Weights of a small transformer language model.
Size: width 192, 12 heads of 32, MLP 960 ReLU, vocabulary 512, 8.31M parameters.
Architecture: learned positions, biases, tied embeddings, normalized queries and keys.
MLP neurons of a small language model. Each row is named by its layer, matrix (up: input weights) and neuron, and shows model dimensions 0-191. Each number is 500 + 50 x the weight over its row's rms, rounded and kept within 0 to 999. Numbers have three digits each.
After each neuron's rows, "fires after" lists the tokens most often just before its 100 highest values on Wikipedia text that the model never trained on. A number after a token or word is its count.

L8.up936:448483533546527520521473541463522489439436500525566472423429481518536498459399509596455414551449474551541570493530524484527493502434534414454471494470495658535593542428536615582479440441453451443469545544498549568542548512551548549508523581447592516475506542514402543517422436544497377572571439557419435432510434522538555533467392502488545486487488434503525560478517448571505510458487514517482548479554529512490499479605517486468480383541453463590446518461514534435542541467539426546408491537469546469471475542532573495437502484574433508550485478475464488450559458486531516389
fires after: "er" 35, "en" 15, "ort" 13, "os" 8

L6.up725:481460514571491499613444479449483559475418483451569534458539409431511484561467479542480549464438460445501509458522542534524430463376464552509400523477373549568573574490502492504532584509586535496414484561491510553421503544538466417490534458387562524436566476562461554497591473475514498472603480593412495485526415459586440510593470434454491537396489495438501539482432438461475485491500415439536565486513545453487516464524446531453525603516589551455467465486508573527547452556559449555460538438510471559481479487445598496545463545508554492483492574476540500464465489477482476582
fires after: " B" 15, " b" 13, " J" 11, " M" 10, " s" 9

L7.up85:555528543494476547477477506450573517493461516510526463496621445465457547447425346471565579394508503495512535538575428415585455559470587490462459502474432393497400560473546501502524514499468478469593416517432464528436522561410507495416529495549527560609527446533492435480532439537520534607500491479530482491532513505550611521569549364479562448540468449426512441618497531436509506457480486481570509498481475514485540485542487456578482506511503577496527474490446598559439530504492507521521491374510509544567452501517496540480496432540434500554454457444580441504418470485515531441
fires after: " A" 26, " M" 25, " m" 21, "j" 5, " a" 4, "b" 4

L9.up686:387424571555403519558490430444519481533412549530488552484505545474494500517527535605631532361439473486425497414517435469530502449474483571501518561516589416519480567524479561468453505594566496571570531556515539531463588487438572454471510474587462496534407526497496480408552459492571364553526554471488498426539509375511572540517516461494557579489475479609534469461499455502591471505458457460517513479545518468517544470464549532528460417506523554489422501460419520508564503522506475508458521480467546441463446435469550525563499490495481561410471414529474472547518472502485568575
fires after: " e" 37, "u" 15, " E" 14, "est" 9, " O" 8

L7.up570:539434525500473489631444462531388587448468428462555473472570448449580469499350424508489581457514414454545519453454559577468554491506554465507423427467522515589436568487494531532441510467479483538494569537438565655446622506516475411530474487467505551434512489555476548527466507503426473515523525539530476485492456505584556511639597577451441499405547522456529476489510573481445527472528504543460525502516526534538482506473495526531414537479585524496588407503528566514486459528457433537435569557461510529534496485460558510517498512488497482457468423446494513461465515402541547430
fires after: " M" 52, " B" 15, " m" 7, "a" 6, " " 5, " A" 4

L6.up750:482492532486460589509478452526518500523552493556541568587530416493515533465466558549470510550454501555494391448436540378615474485572432362451407481521526504422598404443521444491430533563407479590468506517567510468538504470512546539548432468598486547409505578513502486483526485530523486475513521483470478505526517456524468513451480637552432592479516566481520535422513456487546493482469573456550470476498512477393494462501496538404476497531406445474429484581496554418510587479517592507517454485515499562483486488566451479624526538495480482474485539625518471472398502450512519478
fires after: " pro" 18, "i" 13, "t" 13, "on" 12, "ra" 7, "er" 7

L6.up179:543517525524424558524541458487548506519563443516491447547540488479496438528557561484450529428419594508474463490520542528587487477342606584485560567495412440471637503488521482490443577518471476479453550455508363430540478488497534540493529503367542547483564542619527481570490436504516470497534529490555492492504475434611494501542589467505540467495457485557484491430400389498537442484480557523519514581536456524490465428558510469511439489435505588485457507507454494513520520514587566527401486398557500422514483570521482520579477486545414540457452475452563527572430477507470499475
fires after: " be" 34, " al" 15, " he" 14, " He" 14, "c" 11, "as" 4

L7.up128:485436528400480462599448421564498481409562475515538504583568441495514529492484457476469532527426478528536481539449550426546436453524553419485447566478518502424628395453547481504470628550410456493536492520483479585481493440457416493495510448551541578508500492502437463503496473512472595544582490441534497496521538471491554509621466581452511615579512512504513538589541446477532416522441527427538489476535465498483426505493513558485442491549492502428523484609525538424469577504471561475513454490480464624509466540532576493634450544475451484507427510595504469495446483520455568462
fires after: "in" 26, "on" 14, "i" 9, "ol" 8, "p" 7, "o" 6

L9.up334:501483531494500502533474480444436559560443478471577490512495513476580524448450456469494582515486463511548530470524501543611418516575535480525493497429420531565504472438490419394506614607473453492609477487433491524420448516439514512483492512610501583441589541529570554541496429453504518487483431569473479488555494470541391626520515400449566550463421505495488571487505524439466526453525532470553473485524516494452559476556424402555499489484490467475467412580627514632483561464469513512450559402528445549534475558442452491557563461516473502443518507576430436475493537467510533474
fires after: " s" 17, "r" 16, " o" 9, "e" 9, " b" 9, "ra" 7

L8.up628:452557482501525615468521487446501547525458454508526487488479515515446503537504503598395417488493516561492485574558422546576494470592507454441502488438485590442529463451518555433488528468428471391497585556502467471526484419513489580471632479514469455520542541552461417485477424502563442573480447547446525480516462435496543464464391483477605504484472418599500571523509452441557464469500555438601459519557511558543574553516527508447435442526480531569429486517459437365569522404549455542495448527521446525507509584609494535441561469445545509472515437531521485549576499465530515460
fires after: "v" 18, "er" 15, " e" 8, "ct" 7, "ort" 7, "im" 7

L7.up608:564538523486584455548413478474453546530506532509486484479632407472541530521454496456559509441502469484561496504494477519570453499497501453490419496384486400639458486514467463489466565497476590491547541488418433477426553566506471463509438461491428487441562361566480423498485451482477530537497487568468495526521501485498462509609535424480469543451507454569473499618498554490542492520652494460531566471496569573565489463550513442506475501501463574417587577520504509568504523392520452510480580391513548552577463499558516514496510515578445497494438437554536487474379468537517513465
fires after: " A" 41, "r" 24, " a" 14, " an" 10, "A" 6

L9.up508:495546433437446475498494413423444425477540518528497489454543409518486571465439414478542559377478504478567558551535522492548445559589654463446514598455524480511517365467567466492558521519523483495466512502442520489457470498389511512513583468613553530515538432518470414526528435502544591563550430540424431491545482533506469528466510443446509482497431508476444493558496460511423490604507566485557539502413547603452556483510516479540533537528519515521509537510469525533512640517515427466478601431461470495544491467524475571513497513540417508439419546578519412504480482563511498569
fires after: "ou" 17, " A" 12, "um" 12, " m" 10, " M" 8, "m" 7

L9.up223:529565484581471491485458472522538425496439570525504466505477508445464553390529515496373490435426397422511566520526425511585495574436450498553573494496420481561452562535570580507558511482521486466530458579473429462479446521407498478521459553533473585392505552532510485472520485515545523506459503587487484456508502535472485437509494453597426547452482461552524479412499481513434468433471456438606543499494496542477426429505507458564397557549566667487549485497537459502464497495555498465456510532390562512506489555537533502522446598525521458532583595492505510460526439514449628548
fires after: "at" 22, "an" 13, " I" 9, "in" 9, "n" 8, "f" 7

L7.up857:577512589492517519481529461450513517602483471626479438506467483479426614431528505425500501491475462486462475494604436470455518547451429523479488466379481460609378526484601460539499480492460456559515462519439464388436557531482504504501562488486399442426490526528487564526584540496593429486549459513456455460546507478537498489432525456601511484448461476550470504414560440497506426465467479563503565437556588489483521517497462577496461529484516525506517491422454560581524388484528521516504541454505568424541512460572528481481554552467489531591511539463455474539546458499495679472
fires after: "f" 25, " the" 16, " I" 9, "n" 6, "er" 4

L6.up842:512482463558472545570457475476468497549365479484532506468490409482567463525383473556460500421486359451551457525509487487537495497589527497504428461503512580497473620465498543533588549480471400545415497486480459607470460462502451438505500486460448568478526569462573511486548439558497602536632511513528446495510424468612512543557508509482449430567482443444488493435504472507466496420568428486517529472509421550476483484526468432515520459537567558490556448465543494472483522452558450609500593504552475593569469526448492550477475527503619509484434499526491491465496473448440607406
fires after: " M" 39, " J" 18, " S" 14, " K" 5, " A" 4, " H" 4

L7.up800:493501444524473525610450441403506524454464597492510566484597479510558487523414440496578569544449333482511549462460567523489461537593541451527463554465472561548422519466459534491579557447490396528497526523433475513436555476555536472465404407599479550509517395477526427533434481585497543510613560550549434497534444514591451502519477489431527528530500480427515502492440551416417484507472454506529534410492466532547560481525533540427511511538576567497443513519534482436444550420544461555507648482477511460509447568540511492524521557544470486541489520508474481478446514427453456487
fires after: " M" 46, " C" 15, " A" 13, " U" 5, "an" 4

L7.up332:463371471529530476545475485511506417535479471495473471420548402491530570527539468472588539440424441509539487536535497434585551469504496500498466541449488416479428497520505575496462520528459466556575515572500556509484590525422505401550452545541542445483519352473443549482542473525400478528480489503524434482522525453561534552565456437414517564597556512511517408536522479471526529507508498532473536505558479471500475527480486454613446473507486596422555473413439527569493534530520533449430488418505595608541484477502464485469424391593492541539476517600589441459425544557432546454
fires after: " p" 35, " m" 22, " a" 9, " an" 8, " P" 7, " A" 6

L8.up574:485475601593481524458504530429577587576422444559511580420532472474566503550422476450502535463466483475506496607546464530480518549588576463490455447440432470551434581543462509491521534513515383448495513504586513535487590410401513438582545462498460567452595539502507544479488478489552475486533482511451441514510447461614447509526553530565525509488504417462511525453481506471443405434591456463504481532457538462520450466506422497481502601491533530517526367436476485496479466591579378550429584501478454535484446433501582504517479481603477498497535494531588476484500479421515501482
fires after: " A" 19, " J" 14, " Al" 11, " G" 9, " F" 7, " L" 7

L9.up417:514548535555508511504490490413453479578439560517501504440516481499560492521473528562541393502475554548495491568543538553510461616567409493449493516439444543515436476459492497539447429496543510425474579489525414406445546481489600516507544573496470465437545550518496561519504502556552536509584403640418465437512581444511572577422408460458605499490508507502572515426521547479504468488459491535509512449472510558482540460577407509444551454450491458538479448446489489414550559449513464559502498394451510544447519496548601524425604545488489554487488478518454466424579436597468434455
fires after: "e" 19, " d" 19, "er" 14, " g" 12, "en" 6, " D" 6

L6.up621:543511525529554503504427442364478507477518484528520464593538440482571516547496477552448543357386488533517441581427534497520484524430403495526552524412568503567533498524510479504483541502395483368406489497547416484418533562461496565492522483409414481498570518602470489499564462539498461489564471498499544569517514407568579597568531513489541475414469474535494524501515407559608504437501426439566471507554518476467478471526550486402479552467546475534406484496540512406437513453518539569446579475527543484517454495436544506510540550476487544462517447461522515564498489474466512399
fires after: " al" 40, "he" 20, " be" 6, "," 6, "i" 5

L6.up542:547456549527429513535514452534501503443418433513533536511510437503559593497376464519512607419474501447538499475500460490517544508580632537482514500453357456487472602415541624556537594486586466479531509531494545556427587457485484399559510473534398522436505504478455551524473491528476569546531559504508450528508474474582498464480575418481559446482470467393514480525528551489490473420575451461505492479472506440519538531480414570511507550511573477560553396443474448575370493432602452505531568449551510543546481455454495472474495556601493485471486551518497476495491494507476544459
fires after: " M" 28, " K" 14, " B" 12, " S" 10, " R" 9, " N" 8

L6.up528:625608526450521505461470524501459518502453605546537487447571503473504571430493508478564539372409468497406523551502528533504416483502477470488599479471559526530475523463470514522463488519392416452445475485443446453474601633474476475485482507460506538499556517546559512522468510543469560443551467499522515464526509436605489535501400508526559512493480456501514547492497466535535470455454415520569522428470497547388504423492491445440486527433558507493585475498553499473447557379500472607451560365522493545452496476546583497552509509405421574524453497389545498529500481569499589503
fires after: "i" 28, " wh" 15, "he" 14, "ow" 12, "H" 9, " Al" 6

L7.up790:441505513511475520547475448364533498546531644507512546462528542499375499519520568559539430461500501463524516476403497473485547551524495503480537465540579537557438521479509461567451482509518498570583491540580453481511543443518638472517456500601407619469533515523506465479482505523588440481531566566476477480523502421441475484443437449541536544418503411635531537491464553399495512505492454494474481421522519480559463519508437484429439453541475490531515489439446522546537546452547359521481568574484524434416474509580421470432591433481533553417497464479455477489549460470481565516
fires after: " E" 58, " e" 15, "ar" 5, "v" 4, "st" 4, "re" 4

L7.up89:525629463500538558502484526439581514542542459575566513487580430507465492542414456500470523472506531491506389566445573397534459487525395525488540470372431452509568473462470472473506531484451469407406524492498424505447483534552488459593455500506449467503520447545570511493461510555511574467520444545482517508525461514574498520589493457466536447467459462539514510362535419550525567418491403436592426458503499515524535476531519563434537638450539449518448500532544495487467397438517484600602576399493482441512478463468522527519563452480496589453484504523544447536462512507441506457
fires after: "." 29, " wh" 22, "," 16, " al" 10, " b" 6, " S" 4

L7.up548:570520508448502536510434457477564436456389561434472435490481441500426548479374415536504546554524470527502609440525481408544560557559541425457516534475452457525420516508548496516485525511499343524520492568432536513371604554459483492505526465547471607427565420541503510528503492549567545507479605482439513471507509505525516546500525520426457468525484496387530508563486586494546546481571456527559517448452468451534498527587440551576457452550516478597555486532484496571436496459519460537463566433525528472483457468507527528522543517493414490492535544420575485519355513522479576524
fires after: " M" 45, " m" 16, " B" 11, " b" 6, "B" 5

L8.up862:540421479499497456554494543480481510471528609477455473481507445446400526404519531569437588505394412557551610494569441533486434490524494478519541438526477653500555557391471513569521523484480599537450496483442561444563481555449445531500568462566512451467534513478513440478480483567531383493430574550442488446530505552561466469505484493573419558529551480474558476439405557493442472438523519462532615545576469522438483366514517457513541543522535515578499489382521520392479482548540519499529477487491544479490478535505459553476444596566495472499480570482519511523479463585532526477
fires after: " m" 16, " W" 12, "an" 12, " w" 9, "at" 9, "k" 4

L7.up517:564425424531470480551524457458524417555394484479483483429543501496417484429483458540534600425526569497552446560498496516588524631522608529478531496491561416605388570518481427509459541556484451564552444511471434505429485519410520546479442439544455529497552511557512469498488520484443549519493544527483461480527473493589444531548538438433510540488505502562488531596402483478481543551507495487514572491532456527486486435555414360436401478556546576438596488482464528545494540417544491487514577425584524591462476555469400509450555463479446527471489507506511483533455467530497557531
fires after: " m" 21, " M" 14, "b" 14, "em" 12, "a" 9, "un" 6

L8.up531:494447478549416504493503486539502463534445526558461514477560449490594525479476510506515474527515462546557456550490524407563525534602440490456397536423514467509478476384524422516426527468503453491444562587578509413483551449448496461563601393577457491447465486524539565486503481527611520441495532482490487505527513443528498535483559498477427550515508501442562510551406569402481527554578439501625541480537520524507560524485557587357470477595428395508510429568513460519475584441597453567589490513484449515460445426494459480507526497490557503429497482567536498503401518488523564473
fires after: "t" 24, " re" 13, " ex" 7, "on" 7, "e" 6, " I" 6